From a checkpoint of a small transformer trained on Wikipedia.
Size: 10 layers, 7 heads of 64, vocabulary 2048, 26.3M parameters.
Architecture: learned positions, biases, tied embeddings, capped logits.
Training: 521M tokens, 3974 steps.
MLP neurons of a small language model. Each row is named by its layer, matrix (down: output weights) and neuron, and shows model dimensions 298-447. Each number is 500 + 40 x the weight over its row's rms, rounded and kept within 0 to 999. Numbers have three digits each. A neuron's up and down rows have the sign that makes its largest values positive.
A block is one neuron, or neurons of one layer that tend to fire together. After each block is what it responds to, as a language model described it from the Wikipedia text at the highest values.

L3.down174:545503530537543555497485519489521446518497484492524432456514503558547550483490540507505493525517514492516460534505401518461483462502478454474474522498443499585474564569476490510489490556434539548481500476507455522460424474459504558540518484526462510540583515476534439457479520526510514569511515427527495513486483543467469538518536565477583586528523482505461443456467561497471481544513510481529436466464560496484480484461534499454493461454517496533486
Responds to: Mostly the verb "is" or an opening "(" right after the subject's name in Wikipedia lead sentences ("30 Fenchurch Street is", "Gert Aandewiel (born"); also "from" in dates or origins ("from 1977", "retired from").

L2.down84:521491494507516438551469557567506469467599512472505516460518545544499525527542500498497527506503521497491458508446517469527414479504574531458579587438462470454515530471487475579512486432525451437527489494447582468580594538495437522575485474487562454472449429564507480490427510484498496514514482535502567489539503443447467510529488524550546477508465434499501462470466474475505440487550504547453496521541527543534495474585501503455482497442530563466510
L2.down106:528519515553547451559460602467560469537540477492539485523576541530494519421434572498476574459545458442396450516531517466497554460525524493512491535493419557483566517524422400500458505520457469495587459528453541505540476446552476498480516536554523516490529421486497501471488577443503477570493481499484584480536458455469459542508484464533536478476477464492491467416460501607497485501496484593464521532543480462528472530511522462462498497543581555462428
L2.down208:523463486533632520477495475530521489438496514518442446590500490574469567507462574486414473463490368467495455538479493474459501445461448547500499486482502494501470519586430493473535500502506533475447475503536471508519460496489539507557485498544465494560460493499505500495468480529514464486489530527525542459510513447493476494484523515563495455535437492485464519577476523549537528497459456461490477504496549541501477541512520518463524541501562522454491
L2.down419:525460579466448485486465585412446459570473502519503447514602530459500459512488483452604534525501543473513485536441482570537438496497520449428495586524502442472521538473573423488417539492467563475507483426598521503466449515544480467491496514516463529551534522514459493527493446513475565473469475487499545521473477506487380563499425549560513485498452496509529498467540475557496469478443524523407483512528471468535489497525535468533479468558514574485423
L2.down704:506560528508570436557477535480450442485513474491503492518444488534522505519425518517477511488451519489484533467512505514547562486489548560478498478544416544462496460530564499493529587510504534574546510513473483455596476512517486458461496472536462499446421471476492554442580555550585542508501484524479464478529475491507481518573484450594530493487544510470470487424504500534512451444508482494531463493574466534518485520566540468507526484517483517551504
L2.down869:539530560510507578492507531508501542458616519491547553501523526528495476385478509565485543467497469482524514490496456460471452504596529529473548502505496602503512533461511520525531473487466615481505492541528551491483478541540508537478526468547414558509494445517477490454437567442527483469473548486434507575536359479673427512560477483509495520478466526502475524496414531575515511476446470557515528525554480498450511494498580484494531395518469548540495
L2.down937:480528517537502441521518573430510534508572512480531452491517523541494510473472482471451507526562502447447462490502471474498517506543486524524502497518505527510529512515496536436424506470457552603559526568471454486530525483483520525496507526568529548474570481475530478471563578442517439564485528474420535506521457481575419520510468532480508429488486483476506483473587479638514469509502482568428479509574416533493476482520563524452458447540506546501468
L2.down980:459532539569541477517489526494457492545451452499461539541502473562484488475409525490504504498485474468536536517528476518480574474450513513607568436502425534401526510542566496494409508566527455511547414502491489489495416555480526500524561510512515597501590474537436474521533523478448448506564528498447551572594501484485445436502514486471536466462499431505514484496668478508463478549427496472454478456506425498517440446513555491487509439503438509534549
Responds to: Word-piece "und" inside words after a split prefix, as in f-und-s, Fo-und-ation, compo-und-s, D-und-ee; occasionally other mid-word pieces like ll, ul.

L3.down458:464497481466602507520515459538475475515483505475525533473451468544511508500485477471495439512471517465512493529461514498536544488558471474462544474535459508492439441553489515465514562488596518542492415503512509533502514437518419535496511523484577610407581539532471457470488491478491456581489487555496515507478506518485508465587482549494461491506570529492480546486543517464593514510564476547563595469496533503543446546520537461478555430460495460528507
Responds to: Opening pieces of words broken into subwords, mainly Q/q (Qarabağ, sq mi, DSQ) and " di" (died, directed), plus "+" signs in sports tables.

L3.down136:471468460498481480578522524503540452449497515493503517496517491491512523463482460482492545438511510496476472508480532497502413528456462528476496481500436442505530466554532507462549500507528479488444554517443518510539439427528498467479491524527538494456542449452467462534502530508533523452443499546428495459518425554524493562513458591500455580517450464588487432448410493513489537536494552476514459518517442477515567509482459456468543524470523513599455
Responds to: Number tokens, mostly years after "in" or a comma (In 2001, published in 19|27) and pieces of large figures (10|0,000, 2,7|00), plus stray mid-word pieces.

L2.down224:504528487524522500491504443455541565478515496498480467473521506491522499500552408549488423505475554378475414544548553503447480453514558558482479439467465481485497573472517479541471501483553501501509466487493500511522484595532545502455458554526524528530423590470516525478518492540587461548521496478454506465448495464515568468497444572488473559529480437524472455511516496473522512469443500523493504522543507496487450476581490412519559467541464460451470
L2.down227:477539459543535413571490453463427492502528440506459436525520460499506516475455450543494438473518529516511434517508471492535451498541565480490503511445492430472486512483626507524520562497515447548464479467566480473525524558522549486462493427498484520485508521521484517497474429546449502483529465523511456485540507481565494467554483557518484511525464417436478534549412470454560522558511469500535476480568482492519511522464480540508481498465478447570495
L2.down265:464490462531521516517474558508444461522475496503456537516555440589444537525502480563549535524504503504524514539425448572492525490547496439465432539506484544495477519582493402535453535551548489417515525484553506484427511502561511514452484454525517511499515555488530467503449488494578477550553510469538517488519510505543498527504460473410528458467470523521482517462503415529500515502543478473488437512515531453489582507569556509514524560590630487527442
L2.down409:445502463486528455502543510464474460496511495509558495433415477538534536526515540499518509450460442531520437491449518509444527522511450475448440528482501483499464492473544484485447476492515486477399525463500545495521485491550507513509483461466459527533497564499510498582473473555423518555521507556481510462545435460522544551485543522515497479506471525456502524444526483448583529486465551495587519531544423518493521510466475498444489443503473507488495
L2.down558:556434477583545471547467512488566407475477500520581487461437495476525558503488528404527548470493500502500424508477538484539476457519552534415450544527532502492503505443521460586485504439544495443479535551496489511534496539515538550520526445474458531549524470500558499521505455547535510476522544524502604458479451491553446446565431530519498503581486572554475553462531451482463545486474562510442518449498533504487461505510538491524490554513528473436534
L2.down1061:493546464554436498481540480472442432524482496524507522465457512487523552465547515588524450525490436442501482493508479401458568435506539511487462519518502509462441459542459437486549487500425525511521535478520448528420556524550557545532483504570541458479391438477493533440529510503586482466447429570500500513517569537476478502536455525513467487450469446485562450506382495477469492482550502487498556535544499532515510533504543505543518590526515515457473
L2.down1126:446505467521513509536528434513465481551552529501530519531579464500519519491484494553508551487450465481462475481457477570522449461517464492546409511500458520510502490510524459506489478480547510531438521488485497541487485538579526554464475452540494516530437497386453517494556475493492461557506424525523548437453465524474484507467521471514556473432506538475495510489520500523487473481471491499553519514490509522524510493543526468533456502526537542523469
L2.down1192:518550452510487529497474519477513411417440471489530545498444526530518481533488510511467514500547543462545503512501445482520506410461511503463444503442503562524501501563433419469455517520513513500469517505468569482425570485541468560549481506493495467514431487442521506505442476480523456483495434534515514502465509501509509460424451548525528495450521483494511492507434548555519615493564461473513493489500480513503560454529480451456491479535471501412474
Responds to: Subordinating words that open a new clause mid-sentence, often after a comma, such as when, which, while, where, and occasionally up, each or every.

L4.down222:449480598483497441533509418469484468519504497480549522473446509495510517528476502528513519481486533512529499492436443475531553461471480487427558478484575502565526522473533491578566550533477479431470533427557454477509549487449555497514463519502502469546511512437512414456460560515523528452508450417543529578541478525419565534504504502531486520484515484571524452444415489460512463434480564476489441461529571446501507564466420508504557532473473576463527
L4.down279:587503511514513491504557490465580441477468557491504595518476442512495514436488563471555486468453549475517491559533579444482518480529526487521541467412517532430446463490524524555554404535569454485493423521548562583536512510537474580495485505521574481445470516414357511479497413482553461472477560505533556551507500479507495500493493507483512488542505524523548477400553454466536438542461474384531514494493452529582550432505505520501458457518468542518451
L4.down393:480512517498452519448529493487502508527480496512507388570472480526509489483451503560446468573549523514473537454452528466492501431501495536491574514487484563482581427561516466378523510508552498458503474454452485566610447530533577523553558478459547501522566480504500452490502514423517500391545495519512497513454502508443524560469454451474494516484482537504558501429560512518502486470540453436497492481489438477441449465575498492465459478487528461516490
L4.down536:457517533456474484565504424484492497509515451479450472473469479467513501454515500547471513506530449508533481499472514480502535561500521475544555554564607454429509513487433432519469524518430513553525476515465482495456488436427476507527519461427474473544575487538589464521440542428548482464408582500501533392464553463524577515494504521521516485503508599499570618439499552463508555463548540536457522491481500509499489507512456595492466516484519377525473
L4.down855:492549491457530483520506523507484437516562480436489589510508472487526473479499460478524520497482508548514458494521470468508428533453545488516481495518532462509467495464552504473471433568607501479548523521599528438544424539527486455494504519519486466509520495523414539508474477495506537544477517491532543508507467489494517505523490508538516487485504558532494533494164495499484515500510462496564528490506449509490533520552470467444487495476583455494479
L4.down857:517515493491459473505468558506441497464506518479487542456471462559486534542506519427473502518525459450472542459503481476392569498477464519361494477552583406435573494513499464489466520545450512484494460509475544480479437496477485480480527487449528450497524516490452503482535496493595505630436537460527522484544567485500504591516557474521492500500562448507485478442465532580499499492558501513529425516517468542522446533544561447489504536506493499475571
L4.down882:464541546485530470492512473510492443468513490510487531454543444471504486460455467570455471514528538466535561483483489515523435517442406437565536427557508465505563480530614522443483526470478483474457493509467494515554479471505500426530585530438474481553483534552528546524491469458513572488532563556430530419478468517553517462538527465495528476506491409489455453477514491472537505492561483577512505493456471553501373565513476513483510554493488510519409
L4.down984:525498467469510496556503526490549452503486455556457469459501500564504513469462540468548506431483450497533508464510465482547543548491495479464554511583582439535507467473501605503519494521441477470462504545425457477479477534470459490523419527480455482466545515494509547480502425411532425479516602580573427533472433520508531521500511467459494527523489499508493520508447460456517447483509513484498462499459518570537496560516533496506542450445481546470416
Responds to: First token of a new line, paragraph, table row or section heading in Wikipedia articles, like The after a title, ==, | and United.

L2.down113:406516456465481488539505536594495501457501473570444445576449511495590520511512508481546430475469535489516533482532527524540546407531499507514463476491476488527550527526471518487491460492527538546471516504567452467507491446526542527508520549511517499495520532579510449485484487544556590503420486482489498462546545445522507505543454462427477453522482493478497527531214490515448522455543562497478469404532509499441455483527467548510486514494473469512473
L2.down488:515434484413495473523572540466512452476498513499528523465506457535514469505502469437526555505432502454403533571528515410492424442512516521479427516419450479559470516528511463488531515524465474527551536467512551498590581502485582402482434539482506490471536473475453512525530479510447496436433462606503501504506527493499490467473488445477511552477497441483539490541457469484530457532448509514549506485556553556587517475579530434510491510493562591519572
L2.down607:472556516511526376490487471536481510502495579464512525498508474549474541497481485517500550425476563513449511510490509573475471468552439526507489539412451460521501488522492515492543536513494499555502491485503479515584493527548518485555495511448470522543597446423488471470528575534535553490513490510461559562527549497556531520522522448555493544483501484452528509476323458488519536534532482578434540486477482492527517534475484553483455524501515490434514
L2.down754:531509494547561490437505491519548521482511527509470512516454452514497447563493500451540571529418469536512487488470541528444503432554448596508517511446493513485509486529526574437515495529480515587441488531499480469459475516636497464507499480540501476580512462497493538395525506474489449507486457517548501484489492542505522550462462466519474511465461511419423493511444545497523487454463507561458524470463515409486573486529574537461519508437567496448454
L2.down758:424411491492500497482442498516491456577384598517446469504530479507574538460542513465537458487497489501547499518532530563460491536398438547555446476509533446536487565486538493423455504478563550525364529479509514517515462458508473461479516527517550516586560514484492498430500473556502549531547498489473497424473476522455510525494482447457485549433454518467508414508511491488508598552530454514503513485486532479474480489521411454466477508556470519559519
L2.down772:534480520478547506483451454455485468424487540484478472526532482572530500415486459552521551477542541511498474504467450499562550511477508484525462506437524557541511504539471467559483535537482500463404500501547520522425458550530497524516421553435475551484540493482535521488432528444536571534376555492523541536536437501553518497490501505500552554536511541506550489487332515580535502507452519447437460505524534443544512532517500526508520480602547573495457
L2.down863:428474422471553485439513450505515536483482510511531483514468494514554506421484502520493515489505488582517453587510442488461532484454531456556494451580493457570560538554472477545497496556473447529458508493511482539490470448487517521504518530549429505400575516502485497528518519492499532468544473529468489456444502512490422561460579465445500500460471499455442486513657460435520523553544543463560539495537528473479431464485545471528439539493545555546471
L2.down1205:470524520440494476510547547510549474444448540525588432392518468505467471467474507486488545480504462519536520533573474470584459499521475508512466462504565523477530506570516481410480496516560483478450516524477600582483472438542514505489465512482466510514506540554505497469478525509496537405514441525429467532447572489524445513536527519504542491482528567441464440554426514470517575510492547558469498508527501490531534544465517511453476542485527513561462
Responds to: Colons that introduce a list, name, or time value (Saterland: Ramsloh; 4:05), and month names in dates (30 December, May 2); sometimes "due".

L4.down400:466513450533499510491486511497542511546516444512459500531466449585509459540510506516470551494442464507486503498497602494534486486464513466456432553504549506425547548506512505527498506556468469528498532490512500481507487485506484492511416442557506490513465533490519551477525506492413434519477539503496458507503536507513510474537506610503502436480590528518534518391489564445494499480506491541497465534488437511580536515545487454549520496496546536523553
L4.down553:527508519456441507496574480497563506470505471468428497484496452647471480560470503503495489504525519461576401535504570544520515526492445550489480471487498513476504458555559480573585518513529589517550519467490492434471481468482495503460508480471557466462480488544471499532441483510504502529478512516465480438477518481553451486509452516513461572489454572477567469495397536504492567441573542491545520499450543502488477460479406493513545521499532491530480
L4.down573:546512479480455487448528482441460532509491456508622536514567517588487560512471521488494486535477467505416549491471512552573472499514458492519530472437527502524499580503527508499408485482519502510484572571458509512593442542455564532481518526545489504506517494445476487541502445564512551486528452450551473553436475496531486504502522515473494513492484426482477452525480535399496422569513548516511574473572522488497497521511496463518520553498485481443561
L4.down773:486504512510492561463497550585543484518494480490527513492446484511486451506482483512489511466527471539491525493537487467551510454566529567529417501481462493525473508525525477515532512458507466467532446496612507494488535542469435475489487570491557470506524483580514520535445530499438558504533439486511533483485514500520424597520468523427555537544560515429542582453478522535479474405512467556455449517489429453530584524492478500527487404507479447515484
L4.down787:496479468473474539473601508516473473456519505485520563512555509562489491473537431515532485455525522477399573569495483482543511538457380482486540530378489490416516566503541462523494469523543516507494512494588509506543493513542461468532450492448524458426461481447495552524516460471498554535442518558571452455532484526545468460559505520455493531492455431454544506476576514501478501514561557463536537498567478427534516529462504487534506466555484505477529
L4.down833:460523461419557528517435479540469510485515469490520456529528458522521512595583477426496538564485540483526482450418492492539484552506423432445544503566446562493622424487587507511487478557408462524543484574432437524452491478431470484470488480493471469458499443495491506558528533480480508507486485578558452490527446536474584528494433486466500543458463603468555438489517591575481470597454432534554566488495530538556475521495508463579461506508466518535538
L4.down933:556483517487438487507524510483502531450494492481521418496489519514476437611494455430532541468477577491488430459490487524479584531517541521474512529399443580534437455489504519550504466623469513562537465481484474523508474446503495559501491465572488560508429539448472471550498527598495433539571413564473555495498454457486444559446542506480504504486427500522541466474503495508519500483426521447490489501491559500485501430461439534546519455550572507534502
L4.down969:556481558483521561531537498512509494543541465516464571533469498533551483466483539592577522463471531497491478505459494474441517516481509491430462558447453490421504511538464517543464498504457482460533448552473454466550429446552521457503509558512571508509558465518460558546570527483530482479534518464549565510467499467397521603481510465511518467491501564527507536443464501496507509482505475504486474529452459526530487459463482527430480473524423543566490
Responds to: Two groups: mid-word pieces inside longer words (resounds, droplets, gradient, flutes, MVP), and "career" in sports biographies and section headings.

L3.down425:504395549554495523461476487511467411566475546490552489399508523519509523453461537496547464469539540522492547533483521471422510453522484500497512482551534551401512569510438532507511493420528512581490559454444506505513492517552557492494479474477507490475483487562533428552498502510497537433422527493513505548506478495495473521481500557513479554495508577477530598525513479573463484471490465543500509499461461504534511514548465506483513480565491594486509
Responds to: Closing == of Wikipedia section headings (Biography==, Geography ==) and closing ")." after parenthetical years or names, like (2010).

L4.down299:504509561451548517425516443508499527469524516479520523487412483466514522469554512485580496550563469430476508497502570506484519513450508540446582487590554527588483433466492506530479492455474541553464506568557425486546456520484465539557408564554447501534519476516473453486540502492428494409549538447579463478467519472528500483512509512446508472508506514507528488473557524528498453499522477549529552511494498507545568529508540493528518440484502495538446
L4.down355:493546431433567457485461613532452563489454568469447520467412498462492539441491494498502438460506488467460497439539543464496497464467574521401480498449548578420568539515507571450464565490546484488482493524476468502477445451486467523548490513472467521489482470519415459532505502543502531442499479532516465484474451485545518550473499510429450486520473520571519523470542472465494506407587602535517547519472436523457452472527507449506520542550545469496510
L4.down583:570500498540468516493521550553519425464500497487526528426421470540510497503470515490576486522481515451523538530537450454559477497560528561458500547538457509458483473411505524405446506454529617400500502563435485444510454599541577460475458528462478499555491461500433516508537499485574504564414536455497533547499557491526561482471535473502488536462502529514480425449362475602529554452530485470484524505518452524477527610561498462510500491502492529464509
L4.down602:527505407469565538532508598508524475502476475540487511493490454514547400504546522493516535474480477471376496608506537513516474493449523514501486429513489482612427519499482481487458576560567490496465491558495433459514423504533487509554510502533359472419534473557548495469521534478462529505519556485498516426492514554455488585469500489528459495494486537490495537517429552530504425419581473533502530495545408461490448479535499413460502418492532463500507
L4.down684:527458548527487522424542557501457507493529422514520535449550509590445543528567430480537422514477436516491491567504532590573535532583485564502465469608464467533477501410457500521459466517512627466476548494443456516505488504462557470476581502533468533479523484509477443436489450507512506588478515511579561463478513439461471480500542476480544422474584541501406445504481531519501519510526496506456525483493510540508482486494543478552515546497505513571529
L4.down800:534492497456517555530468533548500477456500465505551516505516457461533462539549513493543512505535476531475468532516502522540545483528483501430479504513531529548495495485505516491480535511526518457485581505469471449447490495613602502545503530507433501465501480585495509392509477520448498577481460472480553476524509536466480592514523460538522482492501552515508448407489536468465460467563502519516489496494442530530431536487512430524531577501517490557494
L4.down1108:508506478518538481516488489504574448486470537461544577456480463534502482507513464456474479566508471452437558469510469478525539493460438537484489521541526464601540510432504525429484481552605532382498538465474537507526546561508520499499512470414474558555531494518470528482511392480495504466506551563468569474546503508426530505484557520507484504530530505469473455532464593501466542516495452456460456524435442462470506533510575491592492421461462465494490
L4.down1203:550499536514542468427559535508505469524548484534447493534449482544552538513520382526540476468512432475467535463506509484557504577495486502500524558536561546490488474578442464405447437465564548471469514506472455511494387530552467436507524515488484450485515474503460447520575465516504533551551556470521480505483483544491465492497513460543516456476453446491518488432506476540524501434522500473477603450453500501507483546498469451443507523497517518500542
Responds to: The == or === signs opening a section heading at the start of a line after a paragraph (== Early life, ==Climate), less often closing ones and table pipes.

L3.down808:487499526552433511523527401420494503481521468486489457483456487414455514491547514469554516527495613485532498495478471445471512520488521580488513468487523472560480518485513498513448504449400537527351566477536530511461503525486505546519428492509453493524529477532520471434542509486504535433485517441532515504499592504466525470495479494544487477511464539435520490488385557505543555479477509473511456516512527438499498455478496431480553465504471461418548
Responds to: Mainly the word only as a limiting adverb or adjective (included only 32, the band's only remaining, lasted only 30,000 km); also == wiki heading markers and States after United.

L4.down301:553510489531499556552452443445503471483537526516523440508486461516497487543518481511557514513537434526524512526508503479484557476500484526558594488509562510513562504528520426421447438430602555460520500515483469464596555455541567501517454560501539496477523452534555500478495392548571523556534528489324500508521497538481539526490595461417509475474485496589590465522480485490474527452561453477537631500469534467511505502472471491495532491467464484591504
L4.down367:525504548462484500480516519497495552437486528446484531510454519518503442448477451520527474488508503564515467446417512548471533495514484463533549457466563523428470398499517558600524462483548546537506463519544538463539530516560470441586484459527526547485430505490429506531423473495439496448525490492478591451491480513593503470459548496526511551515502480478537505492546505497539498571476513498512549521491397538555520457546468475515453489566515557517472
L4.down498:545484513470512512473500494494497536460613416494623488498550455499497437441606543537533479474482502424446546479474478476482548506545510501448432539469495479532516564571495447488463486544452485485507460443494494479529529513525448538522503507538512460557456482546518494453456526503446456493492573500528491562503476468542458509503458483545489425480502458530413582505370519487498487520409520482496442516533555456510508545503564529563523511448481578528448
L4.down768:528505490553498551465523451518465469513519488521400481436428505459509513412491515487490478469496520519544488516464490492513444476472510487482590429449511490530504506532560494471510485404505530531562536588424545538506416510516543455505471500516438515611609486496493560477448476494485494484473527472561478515496546505522458505514528506521521506452504490503517590557596520435504499532427479548557527486515506520526533473491479487491530483479516502549485
L4.down928:556497470528523540498522504467544534461499490481475470500584493495496543506582480564571533530535426413477495491486549483528483479552487520503545515385504444518420432562487464525501529394551488435470558461554468502536543596479433512519496503558577538473494524515447441523541507471609478429459514459473468492545534487429516496444466458454492460531476507452549475465462568444482478533482492541517450483499530543448534515483498549448459533493504487504516
L4.down945:541492514508563471506536484508495522558459463499473400533509505430509526459490501569411507474516523424549501573489372559588467482460423502508524453507503496505440523500469535476448518524503502512449543518505538504466531508482520506509514479459466527530520513495480482495500587583553475538494468507488489591471514510504531476482486427462467513492440484524502372529456464441458531520465506556499459538499509504410493568475456474548499507557479385609427
L4.down979:515465536515451482495603507513466468532518475498465459421473498463504510436535507510460522473474458508425435521503504494546529495539519490442538475386525505431480486513503525511550451439540458505516450539474477534514576458489475556527521452513462542529498501462498530514434526494518529453459486416478552499495514478584503511486564560490515496486524514522566509476493504568498454485455405466532478533480512537518461481458457532563492523459528436475533
L4.down1029:495493511579545521491653483546481536463444555505416557494481484469497475486492493480478505530486506531547480473475466485441526469534470472402549514562471506502467534459527458549502532570529473513467464497439524495509501534519487498497534421601556502397435531486484510572525483502491494454474479525550533528500433456485460495488504489501457565481532556493541460535558512524544443521468464588520475480504461483555540489534528477481532455432551497595539
Responds to: Mostly "only" and similar limiting or ordinal words after "the" or a verb (only, first, same, such, each, also), plus scattered mid-word pieces like Webs-ite.

L2.down28:461464435497483533580484529511466501535465420483464538493479534532444456494469486517465562480480439425580487470510404492461493486562504497504481542525496452539464495438543456553521508476496459487521475475516551586499497502510520481517564464524514486536480502496515545513484434429491513467569558454504545494436512531518482481463516428442520591552474444507477405460536573473550544475518498553525408467473422547522541519483528535499541540488539470470470
L2.down66:527485550533533571480533427500414404474485494471460502536429533491532527452591537500558509437483482487472520484508435485563492449480474445452420550493494507486433530478503473485486501450511484485492445533470495568536573498601530517523526570582471515526472512474532471539539406523481541515510472502497447541528432541481503472512477520515539517520546437424468495474410523515478448522506426493494528500529513490544469542491458539483468493562509501536460
L2.down531:588517536472507510529442490464465491452465502472450546480493493501454513505539432521524485479577508482557534520463546536534484438502531458459535428591482514504489454499513493472427530517545440541494411546493496493496458546556488517455511550516518502492514486546489585565527457517497495567532511489504499512433471576511455502468537486420485555541575467490498480471526477526484420523557509483529520499552476425543584492531446504512476513530534536544398
L2.down633:519553479502558464439521471536498431521442495481484504523506512498503538461504505510528450454543470581468484461574452498526522460501522477470475520555475479531526474526556467486473550509529462457441458480546486536530519473572559475540492508527481546485455503477499499572494494575549460522536430402562424561537465505501500425481469492448519570526511432509502477441472350608502520476501512527496456485538492424549557471481487489484517481536484480533446
L2.down702:528559482496526516532502498496489471514500528512461502522530437515494515476542520573520512496538501518497558501528504530549470500519464504472461555565493400534537556571515526478476496522468444454545506542450554498464540547557479486440470574474516397516530505475521448505471501548485455517461535456549556559515433468550451422521529523599555556519554487550500507472463477489537478536483473542476494486548517500509537529503506413497584518499510463508483
L2.down966:474543453460545502500470567514481481546529505485499483545501454545467539521487549506601499452581469416556454502490528460508501528512505473557478513567486500602485535547528377520466565507515458479520497482555460544530539458458524452522566552530493486441493481479510559526566431573507458497505525470462462453535407441529532437540521530465501514473525467535482465526522404482465500511489431535464577531460470451508482519586530543527464493586507523442443
L2.down1119:491536494510472517574460506416484451482541524515487469468494523495535508531486496522531523561548532418495534489517449546460459501561503456462497555525550457433519471511490528472525550486473514578497521521498566532554446491488530543471488454531552513618467487480500598500506514409530557534489506483484450510533513502473637461506482478474534475526439365510490495499471520433543437538535475504480482472549522547450441546468478470490527444457501482480442
L2.down1181:499473511519459564572524525552545390496455478494520563482597534480506484500471525541526527512425513458513459519532527520453490537579481511533466509518485528554488582526503481541480467562539488541535522469487460460573422464447507485551502481533523467432512483497489569520550489460441535437489482499559533576529477484401474478397474518553514539503480564493545519538442508427522535474510432552481459523558535593456460485546551506458604482472516526574515
Responds to: Closing (sometimes opening) == or === of Wikipedia section headings like "== Early life ==", plus weaker hits on "located" in "is located in".

L4.down193:588519478479467517494570502513492455437507431495525482480550454458496493509504495478461475428504470553537497541510521516502497491457512440466497476439462465559484606481482501530551501475571624470531564563531456509542476421512561545509513483536446433495501485514517490545503462500469507465447485513458511451546524520569468603491403522545444509468471524539489556535471438550447501525513509523486517517483515458528579413564508516439490516483470536483436
L4.down220:506529571506494497540580522502468539545492514515529536447469506589513496465486532597354483467541535509471493449482462488539515482590525471475468519433466559499552505526516512510423440524526529495542593473423407469488470498493565467479494474549491558516525509536528499418562456518544482527536481482420511420518464470498510428494483542490490504496509494464516474567534550475537449549506480568509458525468483530548558451528505515471525507510513477490507
L4.down704:513512500518465468505432529512476521496591479513548547511547470546471506527552492497486496465535487518386447419491529465525500491559497525541503528558552537517426554486552437506523517514520585496527470505519387523514513515513484451572475505472460396495570485532506515486417497522419532433508512450477493436500510525520507495486573521522515509487531521475510562505455482471489497499375483463543473499437501506472524495493497570457461548509459545481493
L4.down717:449486512500516493565487462444506568529472506513530502446475477445506571478514455536498594437481445580475529473478426529508541539378440461542525537413483596527497442484532575493502504473490533549513616484456515498494562520442558499462490508537557491483488467525488496397542485506449490535506490493503478538495441529431514542466417484495489508529479551540448458566584502483505514488466473466528471497500465527594497497493481434453556489520449462508597
L4.down738:534500484406560420525496467431476445473512538540480540471540471562523424470519522587503530466500501480448510502545536492608529492471571456476454512531581465473553524495488532530512536509550562498453490524529506536475517435500583471505487545565498521425539534455491476571526534486506544514459447422492507520499444547439467513491500522393520451513521396419529439472484528428522464544432483520575488510464560471492483531478456459477539543514462570484441
L4.down753:491528523519474549543465529509516420485537528468547506563503529485504498445527516493523489527459501491465432470509560467499517501534503534532492502398535547483518474435558514549627483508498573435540471487496530504565514490451501463528455456439542465485458501528497567464489544495509512494535486503440587449475528470523499565505548512493480509502512521496521515478330491599510542463432518498490409537428514568461494489473491592532526459523474541509509
L4.down769:453493466510527479467463444499523519529503505482490487528570491531487549466462538527524507447519508490496568534418511575508567445559484469468443576556535488531547490518468546516435493456484443506514461529416462516520470524457507533540479530469428574509452509541516468499550464427483488560496536418512536566533420531499433503471505547533462533499416511453501569445421563483534462475502460561430501501514477526527508546505462439476514490394415474468482
L4.down1046:511491462417432464498464525523533446511534509470501508595531506602484592511516531461485531440509484503410550483467550498529521516451534517572523510520540459513505474507542475497566505475459542421638486518475503481557470512478553482467510455509427485512409474430487500461473438508502522539499429423369524485527507471518517598503545467487517524492481477512466498524387449540501550428462505482474468533493453547528486534508495593477481485527498575489472
Responds to: Year numbers and month names in running dates, often after in, since, or a day number, such as in 2008, December 2003, 19|85.

L2.down153:512507472487528495525504501471615516524527495491499489492517525565463512601560490474465530514487534471468473501430466529475389490512518532487526555472541561493530481511511483558556550522510531493637526411458581434476540462494590443491533573547514498481577476530535528533493533520519438547511495523396532510527559548477490574473511498480452531513498549529532475491410402565440443469487407478575512515549403496445485532527495463492538424396527474550498
L2.down154:548446537445511517539497456500525435437559460479479494505442417451484593619532534449474524471507473470526514476434488496461527546568512463487510556533524541535476481504531509522523536557479531498527572475459521556554470446538507486533529498522478478484537506441492505527540563523537506525458451572433544489488553446578470540421474460528461512514466522494522504464431466548466479492494429583490492430493409518525505541494469488495528480421514515484489
L2.down266:512549486482485530495467537470474501592474497488436519430483426454540525556568539493521476501548489529529552494448459507543475478531514548483552485490443514485550442565598526550563512540548438490554561412478517495568484492510491451524551502449525574556489539548509541476563472567503474488641460509436483515510468437468480514486461543549546520497470488495570557461578471491494473520490467520517446495552417511526487540477442511488476433508469449480372
L2.down723:496494488536458467536448520539518434540550423453534555490394532497449452548526516444482520474514494542523445487477456523437461578521442502474509547441495514537456533418454469580536492493499511549590532478482461458475508518534492508496460497514456548540524493494472526556443425448557388604572520523566472562533521503507440508457502490544536465501542417531557552592446523508526494520545406517455498514434575501531502508494549466473448443505521507505461
L2.down815:498505542507497441536489548511493420499503552470541464498478487517523504521517524569573501479491513476598466552485457410506460551486504480511609542481508582568517422512532450441524541459495492520498528453609475503410558474571540579553517553531523509539478513465403584543509533446473478502459500543507505519494443517582476474475525496513459484486531480510542562513497468467482595438450566557493553537542501439499519517500509531517497528438609496529540
L2.down974:499493523510530594503471455499468476520524494512468509493481488436474448507462477496546544498523550514399596483392465539432543528457464529472519490599555484559484556571550535473474525465481571447520536497483429496474422536554521547532449536458503474517462516449474507485507535478492547496449482490488448544490493519569496448456510515589487501509464511507476501577428456592475527474452539573548470484487503519506439552441471463521514513559504510526497
L2.down1041:530498518503482474492407461515461434499516463490510491532551454488379462484575489520528453460420515522470528453402400452497461507494466487476480541532560574543466500510532497536528497515566527450530530485456497559573516503532466480460530507495460518427491443545513511514539534561563480564556502478466524527479464462573464573447505543460546555503478474548599506389425436468443525503497547533538463479495489437503493515536518446504459557480457527477569
L2.down1073:540505452497564534481557538498524476441487521486460583456523475481472564612430582584521432419542531530492470507518474506500510551513545498540441524445518561546483523537510540547469513545508507518557461499500450482530463513502526544567472458451503543563484479458515500470464482455580408480654424474497534508521466487502516392514492509471535485471551453481444525532494424522499529450548421503474488534493529507508493452456462543496464568481476497451518
Responds to: Mostly the verb "used" after is/was/which in describing how something is employed ("is used as", "the company used"), plus word-ending fragments like -se, -ized.